MLP neurons of a small language model. Each row is named by its layer, matrix (gate and up: input weights) and neuron, and shows model dimensions 32-127. Each number is 128 + 24 x the weight over its row's rms, rounded and kept within 0 to 255. Numbers have three digits each. A neuron's up and down rows have the sign that makes its largest values positive.
After each neuron's rows, "fires on" lists the tokens most often at its 100 highest values on Wikipedia text that the model never trained on. A number after a token or word is its count.

L7.gate217:107150108142127126085160106130111136099073175156178154128126132163112135171136150168131146099110130131152097156115117117100108156119133135143150152144129100105100085135167154143171150116157110111119114126115115122087136120128142082138099107089183125108136115145137125105144113124107120111
L7.up217:147110168106142165146172117158128141129113123120126107142081137105127084093134162122148146119117100116147113166136125090065143100104098151085138118088109121128142147157151137120081096129098120131104129084135162136086128126135091160157146112077161133131088124146127116117135071148126101141
fires on: "v" 29, "le" 13, "p" 11, "h" 8, "ar" 6, "ain" 6

L7.gate21:104118108102104127147154148142126153130152112153183122113099158131131139160104095129136117145115095089083124161163131137102131097174136140111144095138119136090145091125109169110109171147106143132096108151133140166140096105115148110094145125106119126129147116090132142123140120145167157131
L7.up21:098142142129127162166134119130132070127170091136130128100138101109156114122111158159119159133146108114097083105079139071119133128145098094119111162120142129149131112105132122106159177132111137135119088156170169137100126115138134086113133139126155173102127142122153145121120131125115138173
fires on: "ing" 37, "ed" 15, " app" 11, " up" 8, "id" 7, "em" 7

L9.gate41:173130141103132111138107114138129114118153139122118175146195132163163102094129116107125112153125129135100098101128156139111142109103127114143131145165062127170118105129153131109079117135119160106132118169099134107124151129120160138153160146125132127140111137140129135125127076089131156122
L9.up41:112114174115147143103147142092126105095132119150120142158130153085128091131118118137140081122114113060119129157131146135113144111132074137119132096122092139128129099151117089086093119159149130122124101173126155122136170120147111124167175114123102122125121104144115149166165111103108146082
fires on: "d" 23, "and" 13, "im" 11, "at" 9, "old" 6

L2.gate103:152148107125127164111096135095190164142166099120106123099153150104124069122130121097157144149166091123123119144127151166149123095173137105097110136109107105125076103111122124085104087152115138102146114146161142138183114129128170113138118140153139133150162131101113155127119150150195151122
L2.up103:156130123123163144139138145167117093126150101118166149154109138166115116154132095112133137099074166130105198112137166145120112150076133157063098164119178151122122117122155137100133110138128136144158125090130138106109130125106146140119112136164102144116166106110122152176110148113085131149
fires on: " ro" 49, " work" 40, "che" 9

L9.gate251:154061139087114111117103131134140115147137132149116131122109122155163106162148103143113184118130092112096160120128133122127097130127132089123149161150136133102142133117116125138116119154107129124141171112101125115127098190139119134115120128165148175093121154127183072128101115156113150110
L9.up251:097129140128120072118078128120186125136166133150130104111155085162147131101170130148167124172150118142146150103103128126168102161124140144113137157121091145103140123113131075122114100093153137165120153145104120128131160121134127096113131078144148128145116171157105109110135127141113154172
fires on: " cl" 26, " ass" 17, "gr" 13, " c" 10, "il" 6

L5.gate124:172159119122075119165128151101115134117129120119132082118100145135140167160094120126118145142143135100091144126100100095115159140144137139103150139128154167189146157167172190139088153156177174165088118144112128142156122129111134119148117086124125125113132126132143101135108154103157114131
L5.up124:100139123129128105136150146137140125180155124084109117123112091154149098043145100114172091155139124182170115113112128134118137134113075162144095112126147133149094111112130118076117115115132101129145107137115124151131114089116122116125120075129115098129110107143117143150148186125136163101
fires on: "c" 33, "t" 25, "d" 8, "ce" 8

L7.gate274:117081123118136092134133131122159129145138124146159103141102157104146147107097144137135077145129146061097113169128106154162112134114137123134129141136141141132124170147147111123126126091088124115179138135131088131097123123124135100112165111143177150123150131121147133131135083093115090124
L7.up274:109142119110164136131132145110122095091102127112137116112158135127129182146093112115121108150100132131119143116135111159124117172177127155113133111118157139129102141174133128150149131155093125167111139095198089116139134076146137102154159111169115106122108106156153095124139133125121136120
fires on: "in" 63, "end" 12, "c" 8, "ar" 5, "z" 4

L9.gate348:084121116138092135164139128123141144152168135105130104122127134074155180131126126162086125164097118150091138153090097126108124141056081147121096169116154145126087151135150156160142140139103117138109124138128139146146141116152128096137136134148099147137152111117191165089106144129106125138
L9.up348:116158143186159166147130103122115120141147128117115120090090127120107131120105106151120081170127114118145113127080085122113127182079175138149079104122150122103076117142181114126131125111101099138121127129172122142127130108121132122126174123136122149124140105096134125135107142113108138099
fires on: "est" 18, "t" 17, "ar" 17, "c" 11, " cont" 9, "ent" 8

L2.gate350:102124152118157165107165127141154168138136152119191116134131116107130112101125110117144137136089112115138118128125140148144121142099125127109124113130135085137114067089136104145099108121089120199132153138102090141130081141130141113115143121125131136159103149066122191153129121088115153122
L2.up350:122130168119123175154142141117127154147148129138173121105137129115132085115129121132126151155091144128129118132117142113158094142109101129129158132174115101143148134111142120113145140119158123222119102116116105133127109122123156139104172126094157153152117185082148190140099156079114120093
fires on: " up" 42, "em" 30, " him" 28

L7.gate303:159161111139133140117125116154206161122122139131120130112135140097120188129133141148156087156124106123144127119086100150105153137107073112130094110134118131140115142145136098148148181155133128157132103085137176138113150098142140129111110110126126101141103152132180139109125131094123081098
L7.up303:133144088125117165153073161140173113134127117112126111120087112130105142108135134157137099104147131126131095113114138153097151116123103112132113136139142127097086123090174081150129147148128123144118120119146148127122139099141148088110147141125145146170097141091153140117132129130125120167
fires on: " att" 37, " cont" 31, "t" 26

L4.gate236:147111110136152131169181131181125173139118130122098155108123135110132161113141115131125135135118119107111120133134138148104158125153125143144113090117146097132143149102074127130129131120143144166133111142161126107137118108115096110147118123090097138111133101105161143125123145109177116176
L4.up236:133113113107162158132159127093108188117132076137123138138139115139142166152138130145120124144117126146142156077160115176130142153133097135127139140118159107138147149166116143106118113111070114114154143158098157093120151126145139176167134137111138140071096116135099140120109164153154126127
fires on: "av" 60, " stud" 29, "qu" 8

L4.gate358:124149096147141157171117096087127122133130102141088117158127136141135109126139110088160111133121150102146151144121112105142100117162099136107160129104127155103065098109194139123152106106136150129120088160116085160141089146126110116125152133111130127120107103147165132110097144088136093102
L4.up358:106120156130134191101092122120099131111136148159140137144127109149143163101113109148160108103073140125130146119130109144110122126129134101172107139132117124063087147123123144113120128106133143111092151095136129173133159117183148179134147140136144142091127141136135098109134110081100135099
fires on: "ly" 33, " her" 21, "=" 9, "C" 6, " his" 5

L7.gate409:078145121110112114110168130113115145148137145133090148123106096102131145104127165150129136130107131087147185126139162118135126158154146142124138122180125142123154101132133125081135151168135141089115087153154073151127134123115095158141126105127178077165153146110146129107169158123155156133
L7.up409:117101124137175137128140135123159150136117170111112120129119133164106136138126153185151153165078179143148143158111126110127082075104178140115148119149149108124107053099124098140095156159130139088140111134132103148082114148155124149124128127156164110140135149109148121108158149173109128160
fires on: " |" 25, "\n" 13, "-" 6, " (" 5, " c" 5

L7.gate404:121150125154126182129128130144166118137111086099117137138147129142143097106087142110120073153115115105148163149145089146102142159144130119125108159110127166176105080122112144108141134161151126152106133122130102093116144101151108097134138118095132128143150123108175112099136098092170119108
L7.up404:112156127135037136140079112107127119117137139138129123128107100106116121117131131205150144132138114108142175122160110142151102173105143127125110127096134144126125132176089105173118091157131105142087133115138170142152126129113173142121114127095160142189099135115132125146103128095122164081
fires on: "\n" 26, "a" 15, "an" 13, "c" 8, "t" 8

L5.gate271:151113143165135138135118152115164150136131154116106107114163174141102140099154108120116129100105128139111091106117132070155117130115121139103117149160099145145125171145084145134090180195104096118094131162132124133139124149167112125135150132135145096136132128125125074142162105104124123156
L5.up271:174135140152121168132110114132157130155112157116138100110094122139124150163139160100105116143102141116122123133096110091139190127163121118105069109144135128117101174133108154149094157155127100166140139136106162133151130134138099132131158173147133084135145126117188146101145129112153122161
fires on: "on" 20, " acc" 19, "cc" 15, "u" 10, "ub" 7, "ail" 4

L5.gate324:098108100145134105143130112138127123122117168149086119074158124132140155121158117068119158136084073140125134130167175122114144101118147149074128109161149153112125141129132129124147100141160155093183120125103117118081123184132120119144163113154130172125095131135164140121107078154111127156
L5.up324:102125144126140129131117117141116129117123170143096138133145130172111140098133125105136180130081115126075116147107108150123154137094120133089126084122125110108124103115144163136148145166120137135153102144173129094124153129185132116163090145139090127110091125142135125138107128146169101159
fires on: "ist" 38, "ss" 18, "al" 8, "on" 7, "s" 5, "==" 5

L2.gate243:145143123145172165124110114159122125146143096153165153089097152130134166159133102108125109157116136094139087137114140068116151107123134176100111116095175091073160139150131116110124138134141122141120131127131140138134120117093150133177153121131127136165140140083081114142136129102116167107
L2.up243:153137111149131162101110124158126138141128108156149173146096173121114185149129140108102150140108131114111108135100155101122155097136094146104131120138147125108140151137107118133100129140153149139146119119149121149121116100099150148177140104173119138140137153069077119130104091103101159113
fires on: " be" 54, " not" 46

L7.gate363:150133144156140118123150147106168164110101104160150124146142113119104144087158135107139149096131130113115112146120126129082145150139164090124110137124121126135142165107118090146157134102152145148143156124148105095081079140124116103114115136140140108100108122140074125103130139129130150170
L7.up363:130145124137148122098121128132102146109142186108197154181112085102144150141112113137103138148133153145122133082114131135128145163171154135160101107137101176175124099155135106097156106111109127181153143153099106140117104143146071122114158140144105112095108084129123090144132092098190121118
fires on: "s" 34, "t" 14, "l" 10, "ig" 8, "e" 6, "gr" 5

L2.gate252:156137078153114140100096150144195143122137133118158108137115145113124145106108143112123129169093120081113128077113144163127152145085134123140118134149085099114098120181092149162083146162146149125181109150112113097142106128157150082139101134146129150123136094126132112125119185148128105108
L2.up252:108139148154155116097077139133169122137143144151110116097106120123145090133111162148112150121136064102119147133109164165118163153097155080123135146137125073128124129105152160117150115108161172132122144133119132157149108192115132076122084106113090160160151115138139115164101130137148140095
fires on: " from" 100

L4.gate322:116151153162129118126127119128145152152111088148124131141125115135121177111110135110102143146137130109100123126137110163175085092117140103076106142143186110107077118123096127170112135114085146131132155104137135119148095149133181117124145102142145133087134141099162142159143115134101145093
L4.up322:128170106122150117124120133117158118131114105143160142143129172148148182098066168143108122153111127116147108099154090137133178150108156114084113128140136141088103166163083146121125148076126132100105139102154061133157120154111116131126138105140134078182136096147148126096131149147134114131
fires on: " its" 42, " his" 26, " their" 17, " cont" 4, " first" 4, " f" 4

L5.gate427:110143108145116172112116133118165094152124154152096110135198144109133173102137115119095165148077113179135133162154141100123136065127162120111104152106148101085131117115117141138139136147139111128113120124074122148110094161155139128153122143164125166172093118112143107159117121099129124110
L5.up427:147140115114097170102155085070115092146111111136104112156105133151140143097082093135085149151115130144119137102123125140143096165134167164145137137115145125112160149144098131118133148111137120122110150163142102090129123106130125131072121147135132181143142100119128152128142175164157161132
fires on: " in" 74, " on" 9, " of" 7, " stud" 4

L4.gate247:126134112088123082148155156137132134130170153140128159091132116147136125115116145125122138112110101145129128137111113134131119131070156123112134166169120114124143146104126147172114118160124168091172060170138136152087126132128153145123119079152125133120097147098179112121083135138103163108
L4.up247:121095154117084088157167159164159117097111131138121132118120128137118199133126103131119142193135128093089122156156165118161130127104124144145170144142141136115160127149124115129124139118172105114148132152165117112157130127140102117133162095133105123127104165106151092059095134137101089138
fires on: "ss" 57, " ass" 26, " under" 16

L5.gate390:154124100170117126124100163155124095155136091086134104112135149147095121130155165068153133130092108139090137143116170115121103144133109099114135158137141122109099122128164117143076165123163106104120142129114169117119147092117156135163146125148125130125140115166145171140119119147098137142
L5.up390:167107129161154147101146128122125103139129163143136099105127133104105156112153137100103147193132127152154118159136174107113179115111113139112176135114120104112133133151121118107121114125168109134130099149093115100073136113106128098167149139134118128124156094120158132127125111129078113182
fires on: "m" 32, "s" 17, " V" 14, "d" 9, "v" 8, " v" 8

L2.gate253:155122135095103124135092133118139129156115133128169129139130152099144167090136131095203080162160100143144121195137119115133091124109106128115112173120107133107114135093109191092151140142135158112094140139109128114142120113124125109167126138139171139091138139135094096125130143130147153104
L2.up253:127173159136144125122127130119105112130131120148136132135144093126166139103137077160138152088123131138120166154181108109131112121136125123113086117147152129133128136097119167090127101104150128090117111148178152077134146091155099149095103209114157096153159140147144178121160135121109125151
fires on: "raph" 35, " but" 19, " work" 17, "ough" 12, " bet" 4, "ever" 4

L4.gate128:147150110110144152150161112141209167147150154139134138118125126091120110137155106156111134085107117142113142092100122115124118148132146099182126107158111103118123113127198128127150133141157122131109155141113143084120130113186117143132109100079092142121124111137080151097162118126161115086
L4.up128:141142093108119074063143120132103153109149121101124158165150149149125103133122131166118173094107163122135136148121134127082121097113139174148135141117118104164178119144119142139119072114112133125126123141132123147118134102070106128141143155100104095153149112148083145114141154099143137102
fires on: "se" 35, "ri" 6, "ts" 6, " Feb" 5, "st" 4

L7.gate193:106124120092182079151126148116105134083119150163124149105145188140136101130127138115120167156125094106104145116137105131103108132127124105148123132066111089114134097148114120147094154120129148156112108131117143159146122140107108170132096125101125142135166085141119146165149128118179150175
L7.up193:109141133140181097151127181113110145168106106114139127098126170081083111167161191113130114123101106169133111138112158140121116156133141157124166156119101131142101137112110119145150127137148151098076093133132123162122127129102171109098135128103096147127123132100104116152146106124142147137
fires on: " un" 18, " d" 10, " o" 8, " in" 8, " ind" 6, " ab" 5

L5.gate86:156146126127145168126151156116136098107110109114113134092131076119136105108144112152169097127125069095143122149116114105113117169170094120133090138135096135133143126067135147156190112135120096125149154110136110124118140128091142096110154123086136160104130130148114126167097121149120111130
L5.up86:104100113128081122121092137114125124124170119119125165135106114144122136144169110136156144135126105074169167118164161114161103136157175159183131105116146129162098098094135126105133083146128080160070157110118143099153084163123125137128145125149124090099120139106088150125121171149116120128
fires on: "age" 15, "ing" 11, "ence" 9, "ile" 9, "un" 8

L5.gate321:153117138147157130124103175162148114123098105165134122109142111150117118145107130152150178126096111123124146142116138130139113122156139100087152145140153136096101129089105162068136137162119114164139117126081130095125136132146126057106124116101126154146146099110152145119150087132120123137
L5.up321:151154143157121154136109117138140124102165101117126114110130146154152116119116146107187135165106101125162119147167095073129132090124138115094106130106087157117150091094158105121103147168144122110130133108157145137122137122160090134135140139160144118140122102100151120132152120125162116136
fires on: "el" 56, " up" 18, "out" 4

L4.gate206:152122093099111140085139129129095163124137088120140157078155151110107121165145096137122162110092135118105156158138157137116120139117129174132165160125111102129094136116117149115099127057116142059142110104111127129117069153101100108117177150149146130169102116107081102130122115134149131130
L4.up206:147120116126161109127130120152133105169166098131119178131150152117094147167120114107077143108142135123132176140123147155152168114104075128097119145105159105079113115135131107142080134082170132089124089157133164143121108114086109142154133126124136129143143151099147146093111139155112135115
fires on: " not" 46, " only" 14, " also" 14, " be" 12, " st" 4, " rec" 4

L7.gate33:107158101160167166132131131102155100174172092108124140129131115163123148084137109112148103124150102128118111103162146135119124145134133141136096130174144146150126143132133132134151110174141131112202128117095102122146113145082127078077102146105130135124152143144136090153136131111150124083
L7.up33:131165117163130089131135156143084148136120138181111107117119101152116112124139169134135116128140098126148132125139142129138126152109119118097141180080110161142170097131105124107112122171105113099108095179161111134156127143113139104122128093148157102121146132061160114125158100137153167116
fires on: "an" 19, "h" 18, "ap" 12, "a" 8, "e" 6

L9.gate118:095161179133108132117157123130155113178124072149124137099123115146089110097079144132120141167106115091105095121102135142125167140138126132166149149155118090130172140163150134120117162148149125098104110105144106127136133117146114087136099124171145102119146115114109110155163112098125140147
L9.up118:164144104143145129109142120157121115145133144112131127108086121118157131094119121157143097148073122111138105127120115155175110084129133113077136137151106104112115142114102077098114100160120124114101146151185143117117129141198125141147103116138114081158124177099115141126095091132121122129
fires on: " n" 61, "\n" 7, " N" 6, "z" 5, " (" 4

L7.gate25:119143094168127125117092126121099081135153173152133123131095141175144151118101136124114121162158094118122132111121106124113119161117141079127149129093141138131125146120128167145119148094118187150101134135112152140100098164149132147123070119154138136090132097149116129164113125093150108127
L7.up25:120128152138156087107120193115115120163056131146113093077107120107137122147125121151140137125122117128127134103114146172147143092150118163132108104097098124124141109127144134153131141148102137103137127167128175116169112093137159119147137142149134125139115124105166153126112121120142155119
fires on: " in" 70, "In" 21, " In" 4

L2.gate385:176164160132131181157145153127124117173119149109145137133113076096132089118109085183143138133111141137125153103131123112137144153137147115093132132135147099136119128124107052062118140148102146134104128156122090155123120113117151134175122148157129147161122107136107145163084114122149127146
L2.up385:175119154157140147140124104124087109136133129096136153139106135124133090111153089132128119130073148141105153124179137114166117146129103128097150171091123109170144177118138096120174130106103181136160104129121100161134113115108172132154127155174112136125136097108155126139124116116108127103
fires on: "areer" 29, " years" 21, " year" 20, " him" 15, " not" 8, " time" 5

L4.gate157:187077161138159166092134149126135120117124112123112126164109134105122127145178140186150116148123120093105130179127141121079130164103103131136132150175117154129139138104105153127116130168105086164115123126132128119127090121148142065103134123156101143117078148155092055137111126112121118123
L4.up157:133100099150121164089153108102138116159128095075149107165110151123128119134163131138130130113149155108131106163158122107099124181111125140164174123163170142147140158089107114105074125149090147138131123102143120110145129122096117100083143131102088130099113154154126112131086138117133120116
fires on: "ing" 83, " and" 13

L9.gate325:075130198137136163125108103099081125085147151153130154105147104106122117131166136149104131142124109114123122132102125133139136130131111123097111110151109115126113129134107124111169155161120189143170117118115152113133102155104112092151140120112149125089137071158137146147173105074141101103
L9.up325:139129133132197137096149119122136135095132122136119092122131157117126135093143132150156119081098155060150134141106159149110149139115133121139138124118113129171088093126109142125162148105131174124134087106105137130109129154120137152181106133087109135135126131143121142146122118072110143118
fires on: "ong" 17, "ik" 10, "im" 9, "it" 8, "at" 6, "ar" 6

L2.gate239:123128183152108124123143086113127099124155141108126151149137111110157104191154110145092139129166143117128097106163093111100128105120122107169172092139133167155124101172163124133134116108151146132149084146133176122101163127122135139141145095112069126080152117146158167117144115107109166147
L2.up239:118132180141122108124157111139127097127147142133114163144138141083144154161120087120076114096149139091093107120129117123113147100142090154125184125122122148166109096154145092100178124117128130136149099171112141114085120130137148149168171069118119130099142143095148180141130118140150165145
fires on: " is" 35, " includ" 15, " been" 6, "\"" 6, "ated" 5, "h" 5

L5.gate181:093157104156145100142126146173140130132132089129112105120113106101103160127160089132138130127115115120190105133113158133171155163091085128136116111133168124124086145127127089072116123136150127143157116101119133094143115162134176107120109063090151152113134112125106099134137161137132123145
L5.up181:131188159135115098108088098131106111104142124134140124091158109085135173116135070137123110137136148110113100117165164134152174129123137112145106159099090148101126118105156096154138183159114097113112111128086160129161146140154107081154133123117114112084135116112142167132159109149146119176
fires on: " which" 30, "out" 16, "istrict" 11, " It" 8, "eries" 7, " it" 7

L9.gate302:068151121119091121119119153128128137097104120141127120122089113170151129140156153120180110096145124122170118158144147161126123111141151124141095117103094146097135135133148140127115146120126143105162131131091069151159110128115119145142146115139104124113132127125142130107134150139135167128
L9.up302:132123080136091092148126131107129152151169143115137108163125146128141105106099134107120106104152100091188121130102144111153148161118135113126101155127122129074132128095100102141128114086143136154131101145095122141111134094105108117069124127165082158116147124190128096119133142140181154134
fires on: " K" 77, " Y" 7, " Sh" 4

L4.gate344:166149100130112071109144154153163121121118133154166116101165128113111116136139088102152133165126125121108113140124118103128161120163108164116133186100121165121136126120130136136130117150129138128099098134125154132097105148110115101144088119078122119102130171130120130125119097081064146128
L4.up344:086143094141109105157125082136140144165088130151122145171102137107098126112101119126137083142139116110103130125098118155183120103147109155082147135104118137144112138124133130128117128148131122180129112160135162194145119106086130115088124144104121171152148131113115138109121146101150150105
fires on: "ing" 22, "2" 16, "ide" 11, "1" 9, "0" 7, " r" 7

L9.gate191:122103127170119144107124134135113148080107086123152135150119154141093172101111133120115123111105141113155089153118130134112130160118136111147083126136105153142154120098135094112123116116135148154123127129094067100123092136115139122087096122101135156159155114117135107098136115162097155118
L9.up191:139144124127159124122149102141099159144124115123160105127105175079091126090092111145113101142154083082146127143100129110133145150141112139104103117134130171133146116125144137158142132139152177102117174122109120168096139085116094133083186138113100145134095145118125110145148134104151169138
fires on: " E" 39, " A" 13, " R" 12, " K" 5

L9.gate38:134163090123151113154112132152136100157105114145113155162146152200125156117104101149151110115127130127106156116103119107129099146104130125132136126142104100108135115115126156105113110122109165121133082132142096135135115123088116106150128080139074140111127150154121132148174124118160110152
L9.up38:117098117172107137039174137164125122117120147157085150132140127107099145137118090092136152101139127119143136121120120099119166132158079134133104124120133155153081142141124152098142139117147136146149141071095122142148072093121144138120120117086097108134111069120128148149143148125130120115
fires on: " United" 34, "ra" 15, "ia" 12, "ar" 6, "ral" 5, "ina" 4

L2.gate101:115122126122140138159128083124127127142086125125156152181129156128117168184143102113119109151142171108102090124125140138127127095157126152083142159086107147123139106110127133130155152170099140129129105135142137148081121151090153136153159078123135097108107149104131123117100099126129152138
L2.up101:140109099145107107121181132156116169115099114150138162151078165157131123157152100145136137117098111128146134109055141092114158120095133158151114120125127139140089111102133156162128154129122162131131085124126115163104090133099117176144124094179121109114101056109099140169121083131117152133
fires on: "ra" 41, "s" 36, "ia" 9, "2" 6

L2.gate98:133137093145162140120119120150119145088063130118121116126090127133101138093124138100139098153136115126132169096162119184139167090165128113119111153110097131128115147118099149171144179114119120096139145144110120118156084159131172094133124135159117144136135106099123123173135121127076136081
L2.up98:132130106180117132112104177100152085153127120131145144140120133178144134106113125101108117136118116146132204076132138126166121105138085082133100136135090144067100152154120126137119144134145149098126131134102088105149122175087167078079111171132148104119154086095107127113123176143132136126
fires on: " from" 69, " between" 28

L5.gate429:118141072107147130097115145164165166085098097126141132119082094117121141111140115162139158188072148163126148144133126173082139130151149133134126090129109161086085175177124130148095103122117139129125148105113088151139095104127145111140106148139100117126147114132183108158136124128131077101
L5.up429:100127150160131135144094121066115090141174173093119150122156091116145131152086101127138089089137133065127142124145119089155147141108117131141119155122164129179147148100152113081151148102120130138116124180126178133144146139128118150136144126084159121164127123142123141124128133136090134125
fires on: "ing" 21, "ite" 9, "ed" 8, "-" 6, "ly" 6

L5.gate84:149070124111179115110119142163118124130130146118152139124120155151130175111156110118132124115100146087147129115117123068124141159152167053138156101151136131088172169126171181085103101134125181121130157140152131142129152104127125129097133129135108103131109124136129110133125124106145157102
L5.up84:102145114144100115140134123171130167155114126140100106116148151125154113144151124128088154111108132103129109122121116131153199131106116151119131119097152101138135107111118138105107148175179137140101105146139100098175104132112188172119121160126118109131160121158098138115125154109182161129
fires on: "ell" 77, "uch" 16

L2.gate195:094150129115158144127074129139075107126147096130098151123143106092104145117099127144139072168103177124134130112139138090129101097169136179146115125156130129118120128135152142098111132070128153140148113161153107121133129151145132116112158148124114135157120154140173118075129136131103092099
L2.up195:086159125149143123172077125158085113103157095122099151111154110115112114108112114140151078162110149142115138133151138106138094091151152168141123120137144116118087119163177122144107164096121148135101118177119130137151152148165118150108141173116108115153096160111169115102115136122141090099
fires on: "S" 44, "=" 13, "ican" 13, " j" 8, "C" 6, "pen" 5

L5.gate277:146118094123130136160106151144148161160130166090101135128120119169142155137123127115126119122140162099113147146108151107120110134100127100095162122189171075092116159161146106132122146094107098111136130145115090121113150145124142171124165112112130108128121115127137161137111091138127144121
L5.up277:140101137118122100146126108145114120133190155071113140146152136136107137099125119095125101156100139126097119137134128088104122118120091167120153133095154063118142111157107129119109129116132079105123101166126122095092181177131134138152176083107144143141181131135098199137150098126100125139
fires on: "m" 53, "d" 14, "ok" 10, "od" 7, " found" 5

L5.gate433:078114123129130138115123101147159119135124112147111117141105138139130133097161112149100144167111114103133138139144127158114129103161113123137081120117134139132126133100132105132129134119151141105150133101134161126146109150111143146153117150109130110108111089129187149097141154091193129142
L5.up433:163110143088144124109160166086108109162128131122111122162128144141117134118129136106103132137104129118087128065112125136158075104170122141145133147102093090146145150119090120107159163100101139145154141158137128109130145140119101126161141103162125126123104100154149088126115103153103152143
fires on: "\"" 22, "ward" 13, " |" 13, " in" 7, " l" 5, " stud" 4

L7.gate323:109113093151115110115175105101099100125123110111096133133085136136139103114107152108192150127156182094115116145112093141108133130160183128109119130146108127121120101137103134119152110130120119159112142141129146167131127137102139147093147082149214131112139160105137127119145111146155189149
L7.up323:104101151118137086111116123126148172115140122088144110156140101138089162154170132148125153145133141155134136124129127116120140107117144124108069146149147120135134104132097122099146148184145126162133110141109127151156137149166119138154141152164156144127106116159139089171125073146132078118
fires on: "t" 17, "erman" 16, "s" 10, "as" 6, "ren" 6

L7.gate324:111092121108122117132142134083151126144144143115159127137098116130163124118118121145095153134171076085133117166125119135174099161135134120117094159127121123148124122161118128112105127138120147087116111192138126130082107160172087136134098124118122125077129140149135097090146153107172135143
L7.up324:117133136137125106098135132135165153147103095133110090110129113137159129149103169145111111126144127152125106149177139196101095173126088127159192088134125113132162134178114119124126142134099140062106112156179138142173115140154132124121127120112150149087103159144117149121124165143141098116
fires on: " in" 32, " and" 22, " to" 15, " over" 4

L2.gate128:126131090098120092123160132089131170127141127137171153118089180141144134137085128079109154152134085118098164136132131117114117113129151170114135136113140133150172178104116191098124093132116164108073149136168100133176166103101147117116121146149103087099127134117167131138121122078127162119
L2.up128:127100107099101066147148108112139155112143143129161115143113128099162155147078117092105091115140097108128086137113169153131149122129134132094126155120136127133143086122104173100092116131103102140107137123157099132150124125057128168100145112158099111108131121115130125128116189164144176131
fires on: "ell" 40, "ard" 37, "ey" 7, " by" 6, "iam" 4, "ith" 4

L4.gate6:151142076134117138114109117166130103112104133137130124118159135100124158168162114138095144119106144129103132095091081125153152103128104128148137132065133108117131154129133156148156116144118133165125141141076110133127106110133135138143138164104112121172157151117106119099181143118102177134
L4.up6:123129088133138126133098191116137128118108193133168098113107099092134174142159108129085112145133155145145149123086131099133178130127109146117143169108136109114111130136195145096169150130117139164122089123096113094138092152137155140142120111112100114138130140118144133106171146102121155119
fires on: "uch" 36, "5" 12, "ell" 10, "6" 7, "2" 7, "10" 4

L4.gate63:194150105117140149108140108148126149104122136103126120136089108151103134109139164147151123122136131156196111146122154115101159105143134105147134120112129147103140104102089136156099141140110153090151111154113106141113139152126135167120156111122150109127151115100113118138108057158128158119
L4.up63:155140107149136148129097122127135160115147098112161101197117158116102112139103160178096133114117138128141131105175151122116095097143122115155091160089139149072104120076101099135077140082114150112155152150127130148109158111125136171146086145172126159116128124148142140116150141152136133103
fires on: " W" 37, " K" 29, " N" 5, "w" 5, " 9" 4, " Y" 4

L2.gate359:144128115157109100128140060122119165142129146131122127145123123090108130122122099092127125122111125180154147087125129099134149116159109099140137148121129103074138118087121140106141139110179115108081103149173079140130113144123153134150140130134175126113087142149110135145140167131139147127
L2.up359:151105094136093118168129074089131086155122116127089149155152143133107104172131104158133143118146125128138102111168143147135099121135119097123121179117145130108131110072138165131153164144143137129092089124127153159159151128111169150101102129140170148116121125104135106138121137090125131144
fires on: "ond" 29, " cent" 27, "erm" 10, "amily" 5, "way" 5, " for" 5

L2.gate201:111078116182122123126141150114143116139109129148119148105149124142100154104132077150148150149088157106124102134098174124125086164115136104114129123143130103135153145121106161161138095183100127144116083144152085112155110103152102120130142156115113104160096160122151115105139152136121165151
L2.up201:128091100145116162114178137126144121106115170146140101081164115143084132119132076139109169122106122071127172124122148128170123148135137106154139097149124096121177165155141151162118109109096112106144084138149124109163089144123130106130151140107104124161139153097139092124129119130113148175
fires on: "ub" 58, "ur" 31, "amily" 11

L4.gate53:139184166106125121142158101137140100121130120118138104178126131162099148154147112131080184113108115077142143091104099156134176128121120119120123131125097157122098127111124121111141152145119143130160139121108131107075088112109111112170112160153161146122074131139128146117101131133122124149
L4.up53:131126189133095130137134173132169138137128119048123131107180150121131106145101137147169172156143115135105120137138146114156123148136166122157081147154127129136107121153097080153117146152126102174116115125143136095125145153153112084146096138185179123115142130118144105125107153100129110158
fires on: " 200" 21, " ad" 14, " July" 6, " June" 6, " May" 6, " 201" 6

L2.gate379:130074139165099124130121137136141113109175151094145114128094140108086186138137108122083122148099134128142142132086159113140157120108133092090112155138167146087153138110128151150142106091135149159122158155072106122095144161124149197138091116148151147173117090084093119101128124119137137142
L2.up379:118100159135083100092149133130154110131143158100153125129123173110102148124179110104116125130169106176161144129129141127120162140155101137115092162148140148101144153107149131135144116077091152174125158132111131139100116146121137196146082118096143140139105085123091139113111120104134140138
fires on: "uch" 46, "ific" 24, " found" 23